{"num_hidden_layers": 16, "num_key_value_heads": 8, "norm": "layernorm", "bias": "all", "parallel_block": false, "init_std_up": 0.0246, "learning_rate": 0.000404, "max_grad_norm": 2.0, "warmup_steps": 312, "schedule": "wsd", "decay_shape": "sqrt", "final_lr_fraction": 0.0, "doc_mask": true, "max_steps": 8240, "dataset": "wikipedia_en"}
MLP neurons of a small language model. Each row is named by its layer, matrix (up: input weights) and neuron, and shows model dimensions 112-207. Each number is 50 + 10 x the weight over its row's rms, rounded and kept within 0 to 99.
After each neuron's rows, "fires after" lists the tokens most often just before its 100 highest values on Wikipedia text that the model never trained on.

L8.up671:40 26 48 43 55 52 63 55 61 45 45 58 64 68 34 54 54 62 58 45 27 51 74 57 36 50 37 57 44 49 53 73 48 63 45 57 65 58 45 49 41 46 65 49 40 39 45 63 50 50 53 62 45 57 61 51 55 58 37 59 45 49 54 52 49 68 61 56 46 48 59 42 59 45 46 51 56 33 56 54 53 50 54 32 49 42 62 60 34 45 59 32 48 52 42 50
fires after: "1", "2", " "

L2.up229:71 35 44 44 51 58 52 51 50 47 53 57 52 58 59 61 34 51 40 71 58 39 53 53 55 40 42 59 63 58 54 51 52 50 44 55 49 70 44 50 69 50 39 56 53 42 53 53 64 68 67 36 61 44 49 56 37 40 74 69 40 51 53 54 54 67 49 28 59 33 44 67 52 40 61 59 49 35 36 49 57 39 64 43 47 45 57 46 55 64 35 46 46 54 63 62
fires after: ",", "9", "0", ".", "2"

L2.up1155:49 54 41 77 51 55 50 40 61 58 60 37 54 57 55 41 64 46 66 52 29 71 54 44 35 58 45 52 47 54 40 53 52 39 27 56 69 59 80 68 46 48 55 62 40 46 37 64 47 62 38 48 57 52 51 44 37 41 36 37 46 41 46 36 42 44 65 46 58 29 49 49 64 52 45 50 50 49 44 61 60 57 55 42 46 55 58 45 41 56 39 61 43 75 58 43
fires after: " ", "2", "1"

L10.up670:55 41 37 45 51 57 56 49 55 49 62 46 36 37 64 58 49 53 56 35 43 76 65 58 40 60 42 50 42 48 49 50 57 58 60 32 56 56 54 40 47 26 43 39 51 62 51 47 60 55 41 64 54 53 46 42 42 50 52 58 49 20 54 50 44 41 65 55 37 51 45 48 52 37 51 66 52 39 46 47 52 56 40 34 43 50 55 44 41 50 34 60 46 71 59 61
fires after: " ", " (", "1"

L2.up591:45 54 45 63 47 61 57 48 35 52 67 52 55 53 54 47 64 62 58 50 56 40 50 37 41 60 51 57 47 28 50 72 37 48 48 59 38 45 48 38 59 36 53 65 56 57 59 56 39 50 51 44 50 47 51 60 50 49 48 41 25 38 40 57 48 37 46 60 50 63 58 63 43 52 57 46 68 54 52 49 50 43 61 39 49 46 62 58 28 43 53 50 26 25 42 59
fires after: " ", "0", " |", " Tier", " /", "1"

L2.up1212:50 42 44 44 50 63 42 47 44 29 43 36 46 46 46 74 65 30 53 53 46 66 68 61 55 58 39 29 56 59 61 50 47 40 33 43 52 60 38 62 62 44 64 47 72 30 47 51 31 57 53 55 58 61 50 68 66 47 49 46 59 53 47 33 46 65 61 59 51 33 43 40 59 39 50 55 49 51 53 36 51 56 41 54 57 48 56 40 42 57 45 52 58 45 52 41
fires after: "9", "0", "8"

L2.up1000:55 50 34 67 53 47 37 52 53 55 75 32 46 22 44 49 55 29 59 29 41 54 68 53 49 54 42 45 45 45 48 51 35 57 53 55 43 53 44 58 55 36 62 57 47 52 41 71 49 50 38 66 58 66 67 56 56 65 51 76 43 38 49 57 64 59 57 47 51 46 62 50 64 54 50 49 49 52 42 56 52 62 61 48 40 41 55 41 51 59 50 43 60 52 54 38
fires after: "p", "1", " Ministry", "0", " yards", "2"

L2.up986:39 39 51 57 49 57 47 48 48 66 53 35 56 53 49 57 56 36 49 51 59 64 61 45 42 61 50 53 57 40 66 53 59 40 49 45 65 53 29 57 48 47 59 38 50 29 53 67 47 49 45 44 38 39 55 72 66 42 57 46 51 51 47 48 45 52 41 53 51 46 47 57 55 39 50 52 54 43 62 47 58 63 60 62 36 57 58 39 45 30 60 47 35 52 73 43
fires after: "9", "1", " ", "0", "2"

L10.up433:53 41 33 44 57 35 61 33 44 46 52 45 46 38 68 60 59 45 56 47 59 60 47 65 53 45 45 50 27 39 46 55 54 60 50 30 54 50 43 31 64 54 57 35 46 40 44 61 58 76 41 65 52 48 45 41 45 42 58 64 69 49 59 51 61 52 65 38 43 40 61 49 63 32 71 47 27 42 46 69 55 50 43 45 41 46 51 38 57 37 54 50 45 71 48 41
fires after: " ", " (", "1"

L6.up834:64 57 38 48 52 42 45 28 58 58 53 59 62 52 34 46 38 41 40 33 67 48 68 60 37 58 40 56 51 34 36 38 52 46 51 50 61 60 43 46 63 42 36 63 51 57 47 47 53 56 63 53 50 45 56 46 46 48 62 58 29 28 59 48 45 55 61 32 60 42 31 42 69 38 54 41 50 46 50 54 66 62 47 35 59 39 55 46 43 50 68 49 44 49 47 59
fires after: "0", "4", "1", ".", "5", "3"

L8.up1137:41 62 53 52 46 40 35 52 68 44 56 45 60 43 55 55 48 58 60 43 36 52 61 50 66 64 41 20 69 67 51 51 24 62 52 40 52 59 26 43 37 47 46 36 68 47 41 49 36 58 42 51 52 50 43 55 33 49 63 55 41 54 46 46 46 49 60 47 46 40 51 59 59 54 51 50 47 57 58 43 36 56 52 67 29 46 59 42 50 48 45 41 65 38 40 57
fires after: " |", "1", " ", "-", ";", "6"

L2.up475:47 37 61 48 35 50 63 44 59 40 58 45 55 56 48 38 56 46 43 37 36 60 48 45 52 49 45 59 45 42 63 59 46 67 39 62 57 46 61 56 56 42 41 37 63 55 46 47 58 57 49 61 75 41 47 49 43 48 67 53 62 57 47 52 51 47 47 50 48 56 51 67 31 53 47 45 39 43 53 45 56 63 54 29 49 65 73 40 41 31 39 59 52 68 65 30
fires after: "2", "1"

L6.up179:33 60 55 42 61 64 41 40 50 48 54 49 65 52 65 43 42 41 48 59 71 48 66 44 46 54 40 82 49 49 46 54 39 53 41 46 38 52 58 53 42 42 45 55 47 52 56 62 48 66 56 59 47 62 60 62 52 49 64 49 46 44 60 53 53 47 50 34 70 25 46 53 46 41 50 26 43 32 67 56 58 32 48 34 64 32 57 48 51 51 57 52 33 67 39 54
fires after: ".", "0", "3", "9"

L13.up180:54 61 56 48 42 23 47 57 32 57 49 50 34 54 51 45 68 41 58 58 34 56 52 62 34 37 48 62 56 42 55 67 52 58 44 59 59 54 40 51 35 45 64 41 59 47 44 54 47 47 30 39 57 55 56 50 56 45 40 51 37 56 61 67 55 42 54 53 56 56 54 53 63 54 75 49 50 53 60 50 58 59 48 52 51 42 32 47 38 26 42 43 55 49 47 43
fires after: "2", ".", "0", " "

L6.up134:49 48 60 38 61 66 51 50 48 74 46 55 49 58 51 55 51 55 52 45 48 52 55 44 46 48 42 59 49 45 54 70 53 43 47 49 60 54 35 61 56 50 66 52 46 49 63 61 48 44 27 70 44 68 38 42 44 43 56 49 47 45 69 48 54 61 50 67 58 35 41 55 48 46 69 49 44 22 36 39 62 41 57 53 55 36 64 57 66 34 53 42 48 51 50 49
fires after: ".", " (", "8", "9", "5", "4"

L2.up43:49 48 27 40 54 53 40 38 64 46 43 35 47 53 57 68 58 30 51 37 62 80 67 46 35 53 41 48 55 54 58 55 58 33 52 42 56 58 38 50 59 47 55 32 43 38 41 54 53 58 53 38 49 42 28 68 65 54 53 53 44 49 47 60 38 57 42 58 51 54 58 37 57 44 68 53 39 33 58 54 39 56 54 53 66 44 55 43 54 53 53 59 43 46 66 57
fires after: "2", "0", "9", "1", "-", ","

L8.up1202:40 34 34 41 43 69 45 58 70 57 66 35 58 39 41 47 58 24 62 45 44 57 45 50 45 63 48 45 53 37 65 44 53 46 40 68 71 56 42 48 39 44 56 49 51 52 50 56 49 60 63 57 60 52 53 59 47 28 57 63 41 45 52 54 66 57 49 43 54 62 37 76 43 28 47 65 35 37 55 58 42 53 58 41 41 39 53 48 72 40 46 50 34 55 59 48
fires after: "2", "0", "1", " O", " "

L2.up81:66 40 40 41 48 51 40 42 61 44 46 48 55 67 43 68 45 47 37 47 51 54 59 55 57 47 42 64 65 31 37 46 50 49 39 63 49 70 39 55 45 34 53 45 54 36 43 61 78 41 59 55 54 52 74 57 51 56 43 59 39 36 42 39 55 57 57 39 59 49 50 37 66 60 40 69 35 38 54 59 60 59 54 29 60 34 50 58 37 66 46 37 69 50 33 50
fires after: "9", "0", " the", " Season", "–"

L11.up1242:40 40 46 43 44 62 59 47 58 56 71 59 51 63 46 60 62 62 63 33 65 40 60 38 47 60 42 56 40 37 71 59 44 59 39 48 41 49 35 45 31 52 50 45 53 43 39 50 56 44 50 43 40 59 54 37 46 44 58 50 24 46 56 57 51 37 46 46 60 37 38 47 60 44 55 48 51 45 59 41 43 42 50 22 45 32 53 50 34 65 43 49 56 26 49 48
fires after: " ", ",", " |", " a", " and"

L6.up1126:29 60 56 51 50 58 43 33 37 59 49 38 49 85 60 60 42 48 45 40 53 43 65 64 63 64 27 55 66 60 46 70 57 56 47 44 53 41 28 41 36 56 40 52 59 60 53 56 64 57 40 49 69 57 50 55 41 46 59 50 46 43 34 36 48 38 34 45 66 39 68 60 55 56 48 46 48 38 56 56 36 56 40 62 50 34 60 73 47 49 52 54 31 46 45 65
fires after: " ", " |", "4", "3", "1"

L8.up1023:52 43 58 46 54 54 57 29 49 64 54 53 61 37 60 53 52 56 45 50 56 42 48 63 39 49 34 67 51 54 37 70 42 55 55 42 58 40 45 41 54 51 44 35 56 50 42 60 53 65 45 37 51 56 32 75 41 53 56 42 50 48 55 62 56 45 39 25 49 38 36 42 64 43 39 61 52 38 32 62 44 31 56 37 46 27 43 71 56 52 56 47 48 72 51 70
fires after: " |", " |\n", " ", "4", "9", "2"

L2.up966:39 44 42 61 46 58 44 54 59 59 52 48 48 65 47 38 74 37 56 50 63 41 88 39 29 59 48 47 50 48 51 48 53 34 51 52 58 39 46 75 68 56 66 43 47 37 51 49 40 31 37 58 51 61 60 53 67 49 35 41 51 54 53 51 56 61 41 30 57 29 42 39 38 58 51 33 47 37 34 57 44 48 47 59 45 58 53 56 50 53 42 49 48 50 67 47
fires after: " ", "1", "2", " ("

L13.up1180:46 35 53 35 51 73 41 42 35 51 60 52 63 21 61 48 43 54 62 54 57 73 55 53 44 56 40 52 58 44 53 48 43 63 55 66 61 52 36 58 72 52 52 48 70 65 47 53 52 54 59 37 43 45 33 61 64 41 49 46 65 62 42 44 55 45 59 56 29 40 62 60 40 49 56 53 27 36 58 49 43 37 61 47 52 40 66 32 58 54 54 66 49 54 51 46
fires after: "1", "0", "6", "8", "3", "2"

L6.up912:63 73 43 49 66 54 58 45 77 64 56 35 62 68 62 58 39 53 63 49 59 50 63 48 32 37 38 62 39 33 59 43 33 35 45 60 58 69 49 55 43 59 46 43 44 48 47 46 55 61 39 60 53 38 44 51 48 47 39 33 57 40 51 46 33 49 51 62 69 48 52 49 56 53 57 64 46 44 54 65 54 60 40 48 40 44 51 46 54 40 62 34 52 44 58 54
fires after: "1", "0", "3", "9", "2", "7"

L8.up1191:64 46 74 48 53 54 48 53 65 56 48 48 50 56 52 59 62 59 53 47 48 58 55 56 24 75 44 53 49 43 59 60 34 69 39 69 35 46 36 37 58 32 42 36 60 56 49 64 59 51 57 64 46 63 62 55 48 46 41 62 38 27 68 55 57 59 56 38 48 43 53 60 55 52 54 62 52 54 56 42 52 33 46 65 55 45 54 63 51 39 35 61 50 51 49 70
fires after: " ", "2", "1"

L11.up1139:30 50 53 49 38 72 57 54 53 55 57 55 45 38 50 52 54 57 49 46 64 44 50 47 50 45 44 63 52 46 58 60 46 40 49 57 56 61 47 41 59 40 37 67 56 25 58 60 42 49 52 68 41 51 31 51 39 44 58 44 61 62 64 63 61 54 50 49 55 39 42 56 68 28 60 58 36 45 51 64 67 44 42 62 59 30 50 43 59 48 49 51 46 53 69 52
fires after: " |", "\n", " "

L10.up83:50 47 49 57 38 56 45 58 61 47 56 69 39 46 41 65 54 48 54 40 51 43 56 67 44 43 35 57 53 32 38 47 65 66 41 38 54 62 41 41 52 41 57 64 40 56 61 58 41 56 55 39 55 46 38 50 64 46 61 71 38 47 46 49 24 61 48 61 37 50 47 74 62 50 42 56 56 46 31 57 68 47 37 47 44 55 62 60 51 37 54 33 25 53 42 64
fires after: " ", "1", " January"

L8.up162:39 51 48 65 51 61 46 47 52 41 58 48 55 49 59 34 58 48 38 70 54 43 48 61 53 48 44 44 50 52 52 53 67 46 61 38 60 62 50 35 59 42 38 51 50 43 45 65 37 52 50 64 47 56 64 40 57 37 38 64 33 63 49 44 57 62 68 51 39 21 45 42 51 40 74 40 48 36 57 45 64 49 44 37 46 61 44 30 48 58 37 55 64 40 54 46
fires after: " ", "1"

L2.up1047:57 36 30 50 43 53 37 55 60 39 61 53 52 54 48 52 52 44 52 64 45 65 59 55 39 51 45 44 67 60 45 58 57 68 31 42 36 63 61 56 51 35 59 28 67 29 52 67 45 49 58 51 55 49 58 54 64 43 56 63 59 47 46 53 55 67 57 23 61 38 42 43 55 47 70 53 53 53 54 28 59 61 32 35 48 60 58 46 48 63 56 47 47 57 50 52
fires after: "9", "0", "8", "1"

L13.up507:68 44 39 63 53 50 41 65 48 58 45 57 68 63 55 49 63 59 63 33 52 57 60 63 39 48 46 35 49 51 58 55 44 31 49 58 44 52 37 48 64 47 51 45 69 43 57 53 39 67 55 59 41 55 68 43 61 42 64 43 51 52 49 44 46 58 38 56 45 47 61 43 38 57 53 50 40 47 51 64 64 38 56 32 55 65 57 52 51 63 51 42 63 56 57 37
fires after: " ", "–", "9", " the"

L11.up699:44 53 41 55 42 45 69 54 44 55 41 55 41 45 45 58 59 58 47 38 40 68 59 52 51 59 35 67 46 42 77 47 63 40 44 52 64 66 54 45 45 48 57 29 31 37 44 39 60 52 56 48 58 34 43 56 49 66 46 53 43 47 49 54 44 52 49 46 53 49 55 51 55 40 87 64 48 58 40 59 63 57 62 35 48 44 64 46 37 35 52 53 46 52 60 57
fires after: "2", "|", ",", " Tour", " |", "),"

L6.up497:62 57 45 58 46 51 54 52 58 41 76 38 51 52 44 45 45 48 45 62 49 45 55 47 58 54 41 39 54 63 74 51 37 66 44 35 42 51 42 36 47 30 49 53 49 44 57 70 44 64 28 59 50 56 65 53 49 47 43 44 42 30 51 43 56 62 69 55 56 37 43 58 65 47 44 50 41 45 72 54 51 74 50 44 57 61 41 56 55 30 45 68 50 56 64 60
fires after: "1", " ", "A", "2", " V"

L2.up798:47 56 46 37 66 45 45 50 55 46 55 63 85 32 61 46 46 58 41 34 50 57 58 34 49 51 37 63 49 43 59 65 39 46 52 50 29 59 51 45 41 36 48 40 50 52 64 59 50 57 45 56 38 57 77 51 64 46 55 58 37 38 47 66 45 67 49 52 50 43 39 41 47 61 62 46 52 40 41 49 46 50 54 50 47 21 51 43 67 48 61 28 60 39 47 58
fires after: "0", "6", "5", "8", "1"

L8.up344:63 52 41 51 34 50 37 57 60 48 47 70 39 59 46 46 61 50 50 46 46 69 52 75 47 64 50 30 42 42 48 58 48 53 49 73 36 58 49 43 44 38 65 52 60 44 44 70 43 47 36 44 47 52 66 58 66 63 43 45 39 43 64 44 55 46 42 47 49 54 54 45 34 51 51 46 48 48 50 46 41 48 56 55 47 48 40 53 61 42 59 61 49 58 45 34
fires after: "0", " ", "9", "2"

L13.up959:58 68 59 36 58 39 47 63 54 61 58 48 46 44 82 57 51 40 32 46 42 51 44 52 37 51 44 36 50 56 42 38 54 61 50 52 41 46 51 59 35 51 46 61 49 37 58 46 27 49 37 45 30 62 46 57 41 55 50 52 49 55 45 44 51 56 59 39 52 52 38 51 56 42 44 50 38 54 63 34 39 61 57 48 53 44 49 49 62 50 30 57 62 56 48 47
fires after: " |", " ", "[", "s"

L8.up817:39 54 42 58 45 46 56 60 50 58 56 45 52 59 51 29 62 22 46 54 33 45 60 66 54 57 44 64 43 43 65 52 42 53 57 61 63 58 63 36 29 38 58 55 52 49 52 53 34 33 32 49 64 48 43 60 34 53 55 62 42 44 63 57 51 50 45 54 47 46 33 47 48 67 59 62 48 57 62 36 67 62 52 47 31 59 69 39 62 58 41 62 41 60 52 45
fires after: "2"

L8.up445:47 25 55 45 50 47 45 58 67 58 50 40 54 58 41 51 36 46 54 58 48 46 62 47 46 56 31 61 52 44 56 51 41 44 61 43 47 41 46 57 33 30 53 58 69 47 43 44 50 50 40 61 49 48 42 53 42 43 49 28 37 38 44 32 60 56 48 50 49 43 28 48 73 47 49 62 49 59 39 36 63 63 35 51 43 50 68 46 46 59 33 41 43 43 51 40
fires after: " |", "born", ":", " (", " on"

L2.up738:24 32 28 55 52 72 40 46 46 52 39 59 76 43 59 74 65 47 62 39 65 46 51 37 38 52 56 55 52 46 40 52 39 48 48 50 60 49 37 49 56 30 62 48 68 34 54 61 32 59 56 47 54 49 58 62 60 61 58 48 58 51 49 48 31 47 47 63 58 49 40 58 43 39 44 53 53 45 63 34 55 60 55 49 64 50 57 58 57 43 58 45 47 62 47 52
fires after: "1", "0", "|", " ", "9", "6"

L2.up34:62 42 40 57 30 49 62 50 47 54 52 27 59 49 49 48 40 45 48 56 39 45 59 48 48 41 36 58 48 37 50 42 51 53 46 75 61 49 51 59 40 52 40 39 43 49 50 52 57 60 37 58 62 58 55 54 55 51 57 48 45 34 36 38 57 57 47 58 48 47 61 60 56 68 54 56 43 62 56 58 68 60 55 57 43 52 57 47 49 52 55 57 44 67 51 51
fires after: "2", " Website", " Label"

L2.up1194:35 40 40 53 54 46 49 48 36 43 59 56 54 60 66 60 59 46 49 53 63 40 64 58 53 52 40 60 55 61 53 69 36 55 45 48 38 48 45 52 67 46 55 45 49 35 50 62 37 50 57 45 57 50 44 63 58 60 51 62 39 47 52 63 32 46 49 56 62 53 49 56 54 42 53 54 42 43 50 45 52 59 47 58 67 50 72 47 37 59 52 59 32 32 49 63
fires after: "0", "1", " |", " ", " /", "9"

L8.up994:41 51 60 46 51 43 47 47 60 37 65 56 67 29 46 41 45 47 41 65 38 53 56 53 56 45 40 73 46 34 44 55 30 56 33 51 67 54 49 42 55 54 62 45 31 61 44 63 59 61 60 46 39 48 44 43 64 73 30 46 20 50 51 40 53 69 56 52 45 23 46 52 43 63 32 51 43 47 45 50 34 61 55 61 51 59 62 64 53 50 44 52 67 66 54 40
fires after: "1", "9", "2", " "

L11.up1230:49 58 72 52 55 69 49 48 51 46 48 59 57 54 45 38 35 61 46 66 35 62 41 56 52 55 24 39 46 39 37 59 53 50 43 40 40 61 62 28 70 34 38 56 34 66 29 63 44 70 44 62 48 57 44 45 60 55 53 46 39 45 54 45 57 64 49 47 49 38 42 58 51 47 55 57 36 29 50 49 51 29 51 63 57 42 43 65 54 48 53 43 62 53 57 62
fires after: "°", "′", "\n", ",", "2"

L13.up1190:37 55 55 55 64 45 43 40 52 63 52 48 61 28 66 47 51 53 57 46 66 48 68 32 39 54 40 54 58 52 52 52 53 51 46 40 65 67 33 51 64 52 42 46 30 36 53 64 46 38 36 44 52 69 62 47 58 44 43 44 35 33 61 36 77 68 55 41 50 40 52 54 55 56 41 57 58 61 58 46 55 48 65 59 47 35 33 60 64 52 54 41 60 63 63 47
fires after: " |", "9", "0", "2", "3"

L13.up531:52 52 25 53 28 50 56 52 53 44 62 31 43 64 54 40 42 57 66 74 49 46 41 66 62 59 49 34 60 53 54 82 54 56 38 52 54 54 47 48 60 45 36 43 53 46 48 61 44 40 48 46 36 39 45 58 64 63 64 59 38 63 37 42 43 64 51 42 52 33 63 60 60 42 44 39 55 53 55 36 64 46 44 50 32 50 42 60 56 59 44 36 36 43 50 34
fires after: " ", "2"

L2.up341:64 51 57 41 53 58 42 44 66 30 64 46 49 37 62 39 83 52 39 67 58 28 63 37 41 51 36 62 59 54 50 49 65 52 45 44 56 48 51 42 60 46 67 53 58 52 37 57 59 30 46 48 49 48 43 55 38 40 36 56 48 47 50 32 27 57 39 43 56 43 47 49 45 49 36 59 50 36 67 57 41 65 34 48 62 59 48 64 44 73 48 52 46 45 58 61
fires after: " |", "9", "N", ":", ",", "ondon"

L2.up902:37 54 63 34 50 63 60 53 49 61 66 48 35 63 49 49 44 30 50 46 48 64 50 43 43 68 43 66 30 49 37 59 55 44 48 42 52 47 30 55 66 55 43 64 48 47 47 67 57 45 53 50 56 61 65 70 50 51 44 47 60 54 67 64 47 56 35 44 51 43 36 51 48 50 43 38 50 49 36 47 49 40 44 69 55 47 43 38 58 46 50 55 37 60 46 57
fires after: "1", "9", " ", "0", "8"

L2.up396:62 39 40 50 57 57 41 52 61 46 35 58 53 39 67 52 59 35 51 59 54 54 53 41 40 53 48 69 59 16 46 57 52 62 35 37 48 56 40 70 52 48 68 49 51 42 44 57 64 52 62 55 62 55 50 51 40 62 39 45 36 52 47 39 56 65 56 43 55 35 50 32 39 38 40 52 57 36 45 36 51 61 53 47 58 45 69 46 46 65 51 48 42 55 46 69
fires after: "9", "0"

L10.up1134:50 55 55 51 55 42 47 51 44 42 57 48 42 47 63 58 41 53 60 51 47 59 50 42 43 71 51 49 53 36 40 47 49 45 55 37 68 47 39 57 66 28 61 59 52 52 46 48 40 47 33 58 51 58 49 46 65 62 58 51 39 48 59 50 45 62 46 37 44 48 43 39 54 53 53 32 63 46 33 33 48 40 56 60 50 46 66 54 54 55 53 56 24 59 47 66
fires after: " ", "1", "0", "8", "9", "5"

L11.up5:49 56 48 46 45 38 34 54 46 56 54 39 35 46 67 55 56 44 44 42 55 38 65 50 39 54 52 69 52 53 46 48 57 38 44 42 41 28 41 47 58 53 40 55 84 50 67 58 46 47 41 74 47 55 51 48 59 34 73 40 44 50 67 62 40 52 41 66 54 60 51 55 58 50 53 54 40 42 31 48 55 41 62 53 51 45 49 55 52 50 65 58 28 70 64 65
fires after: " ", "2", "1", " (−", "0", "3"

L2.up200:41 47 54 48 52 52 47 45 64 63 57 54 59 61 34 57 52 53 42 47 51 53 64 63 43 43 37 37 73 38 54 62 41 64 39 62 57 52 33 49 49 28 54 64 54 41 51 73 49 40 68 68 52 53 44 49 54 49 59 63 64 54 33 45 46 63 67 47 49 47 35 76 44 47 57 61 63 53 46 43 50 58 55 39 49 56 69 60 48 39 59 57 43 60 54 54
fires after: "1", " ", " in", "–"

L13.up172:44 41 56 55 47 62 57 53 43 51 55 44 36 55 64 50 64 43 44 58 50 47 51 52 56 44 41 74 65 47 53 69 52 48 50 52 48 51 42 64 69 52 62 34 56 42 46 53 54 32 49 47 52 67 53 56 45 74 53 41 39 56 51 67 55 50 48 50 45 37 45 37 47 51 60 50 34 53 57 66 53 56 43 44 37 56 30 24 49 32 61 40 51 40 73 29
fires after: " ", "1", " |", "9", ".", "0"

L8.up252:45 46 42 50 51 68 49 47 39 65 53 55 60 52 47 39 46 40 70 58 60 38 60 49 42 65 40 65 49 44 57 49 38 53 63 49 51 41 32 62 44 43 38 30 57 46 37 47 55 58 38 54 40 59 66 55 26 46 65 38 53 57 51 50 54 51 48 42 64 49 44 35 44 61 55 70 51 43 58 57 47 56 48 56 41 45 54 54 33 44 34 46 46 54 44 73
fires after: " ", "1", "2", " with", " scored"

L2.up72:41 71 59 62 36 50 40 36 49 54 48 42 48 73 41 59 37 59 58 52 51 66 66 43 47 60 46 49 38 51 35 46 47 34 45 65 61 52 42 60 52 36 48 44 60 39 45 57 45 50 54 57 62 64 36 44 59 48 56 42 39 42 51 41 48 54 48 51 36 45 39 57 45 55 50 34 57 50 49 36 52 43 43 47 49 47 44 35 51 45 57 52 52 47 67 45
fires after: " ", "1", " Tour", "9"

L13.up640:54 43 60 61 53 52 54 64 45 59 51 61 47 71 53 49 50 36 53 50 66 46 64 52 66 47 34 42 44 47 55 55 48 62 42 42 68 62 46 49 46 48 58 51 61 54 48 56 48 41 42 69 72 53 55 38 49 52 47 35 30 44 65 55 61 59 58 55 47 40 46 35 48 25 59 50 50 42 67 69 52 62 74 45 52 60 47 55 51 56 41 44 63 64 63 59
fires after: "1", "9", "2", " a", " |"

L2.up466:46 52 42 51 34 56 63 57 67 48 60 36 45 40 41 54 64 44 50 42 46 48 59 44 59 55 41 50 67 29 56 45 52 63 42 42 59 50 39 62 51 42 54 61 46 40 48 49 59 47 44 69 35 59 63 56 49 38 64 41 37 47 30 51 48 58 65 48 45 39 56 53 57 53 42 50 45 41 59 42 55 47 45 28 44 40 53 42 58 43 43 60 54 69 63 66
fires after: "–", "1", " ", "9", "0"

L2.up1031:48 57 29 39 50 62 51 47 34 36 43 58 57 38 71 47 37 47 39 56 44 38 41 42 53 56 60 55 47 61 42 57 46 50 36 55 39 47 63 34 62 50 33 42 59 48 59 48 34 48 51 42 49 48 47 49 39 64 45 55 51 55 55 43 52 62 24 66 47 29 51 46 57 65 35 53 38 49 46 46 50 38 42 34 43 48 41 60 73 59 44 42 43 49 46 56
fires after: "0", " |", "2", "9", "5", "3"

L6.up1130:39 54 52 42 64 50 37 46 53 50 45 54 52 54 51 47 27 61 61 40 57 50 65 41 58 50 38 70 51 35 50 55 45 63 41 38 42 61 58 56 57 37 52 44 61 45 46 60 62 55 48 37 44 58 55 48 46 43 54 55 44 25 52 51 45 55 34 55 37 36 34 55 54 57 38 50 44 57 54 44 51 55 44 64 41 46 51 68 41 59 54 45 62 50 47 38
fires after: "9", " was", "8"

L2.up264:58 34 55 45 56 54 42 52 67 42 50 40 66 72 33 61 51 42 68 45 68 43 49 53 49 55 41 47 60 43 56 53 33 52 36 47 37 36 53 34 52 47 59 35 30 49 36 45 49 52 38 60 68 30 41 61 56 58 48 57 36 48 47 56 64 43 51 56 37 48 42 67 61 57 47 57 47 43 49 25 36 53 56 56 51 61 59 60 51 49 36 75 36 56 65 50
fires after: " |", "L", ":", " of", " to", "S"

L11.up773:41 58 64 49 37 53 33 34 47 53 48 55 46 38 32 60 56 56 60 41 60 44 55 47 31 41 49 67 42 48 41 61 39 53 60 35 56 60 53 62 51 53 63 41 61 39 57 40 53 44 25 59 49 67 45 33 54 40 46 43 38 56 52 56 39 52 50 43 67 41 58 44 53 46 47 57 53 40 74 52 66 40 62 68 53 48 53 61 39 49 44 49 51 50 62 50
fires after: " ", ",", "1", "0", " $", " |"